From a checkpoint of a small transformer trained on Wikipedia.
Architecture: rotary positions, no biases in attention or MLP, tied embeddings, normalized queries and keys.
Training: a variant of Muon for these matrices, 12211 steps.
MLP neurons of a small language model. Each row is named by its layer, matrix (down: output weights) and neuron, and shows model dimensions 0-159. Each number is 128 + 32 x the weight over its row's rms, rounded and kept within 0 to 255. Numbers have three digits each. A neuron's up and down rows have the sign that makes its largest values positive.
After each neuron's rows, "raises" lists the tokens whose logits its output raises most directly, leaving later layers aside.

L12.down36:159152132134123102135166155099096161148091129142124143142173113149142119056123184125137161171125174163088071066100136155095116171134148110141157126116155070023103093105122094154097168157165102130138120169186133103128126128112099168136109163123117112102128108163131191132087141090081123119126109183152171158125150091134161108109159156159148126093122142102112147115137139130110137116095114160113154166092093142102137128038095114100087239169185155067090140138099127068134103150120212
raises: " \"I", " \"N", " \"W", " \"T", " \"C"

L8.down215:064151171161109123110154106094144093138092182120067146142063121079163145110177108184053131137113124127119156128146121132132126104158140142113135125148173122126173106113184083135127167119089144104120166152111091079128156178197142111110116090149180118116086126100130091160082106134073132143145105080094107156090136198125158103158181131099126124144139052100163129156087102188081164097160140046133167103062112082176157147166156126130114115140132183174119133155151086113175115126127180
raises: "ically", "ics", "ic", "ical", "ry"

L11.down242:127129118093219141161136131148049161148114125183135104089144112178118127154120146156172084147145091105055101157109180126130128146182154146133094140149142199075093114085084128131158114177185146125107154140118143110095115185165132153096186110152103122140119134081101091108113143114107129156081132080166121127125181065136187152146164195142148081148145097105185107126121106146151120044128109116107180083154123129138109132115121127152105085075124137091149135062164105064119086085170133
raises: "ases", "z", "za", "a.", "ased"

L5.down762:145121078141101114101114150089081071124146082198179083130106104082152122116148149142074172163098068102157103168088128132177144000110134068173107158129131151155118139155104117075150155084126106102112116152090113093091114120123182128154156101137088170157106142129131109122083140098144168093151185142157100142125153111112176169120145135175086120154108126098151114141131177164096092079167134131123190136077127099134133132098134110202132102157124138122091092143157111144149121170175152
raises: " the", " their", " his", " a", " an"

L8.down418:136147146161144169177159144115182181147156113150125139072180165129116067110132125120096143083169179105127143100098096137138184174140085075097106116055147109154156079139197129112193123108113150185121122112151067113071139125128109123157148105206165073149106132130137120137091143045133145069108135083093136137135107105110151169126140139064139074124108130123086159169122135104192120103116190178125132077134119095126079141150141124134055140110101110137092094110196129154144165107144123
raises: "gl", "ng", "ga", "g", "du"

L12.down711:178137128137157149133124149141132092061113092134057089153112166137113120144133123116111154155094136088160152161181111130160164125094163119148090162123143129119100141078150158067122203096097139104119129117069156099088087123136151148070196087141114116115119141145151127107085147135156165132118189152157062111116100220109118186136174060045107181120150122118119133218099165187086146143176135128120107115133122090103184113089071106139172138153134133097171085113119105131112164141141135
raises: "ize", "ate", " its", "ome", "ates"

L12.down238:139140140083063074136122125165187204102137181163109207127165170157123131100111082130161089114077114107128120132158154140081195138133118169166089145115126131196124135117094103120150153109059132078081072173082137109121103148162122088126096104117151127138120113130114143146150146085074122112108135126120141172137125095122138178127138148117124129134179122128143125078171129136084139136143127115093041170104188124177134088133108219171121166165098153179114067138095073104087141100179127
raises: "ising", "ing", "iding", "lying", "ving"

L12.down160:087105106105139173191141108106169173096137100099082079115125092143108157082133133148161122139124153113075166176145195143133146147154156090081151159098154117107112099092125098106134115136096147163198109144111131067185126142120140149132097172113042138130078107160129115145136134167101149126115115102163099118140038217137141126146137149150111162140097116090102075171137134171080159089191138139144109117114075117135148126034122107114144195076098196131124117144167106130140158166126182
raises: "ically", "ted", "pped", "ised", "ized"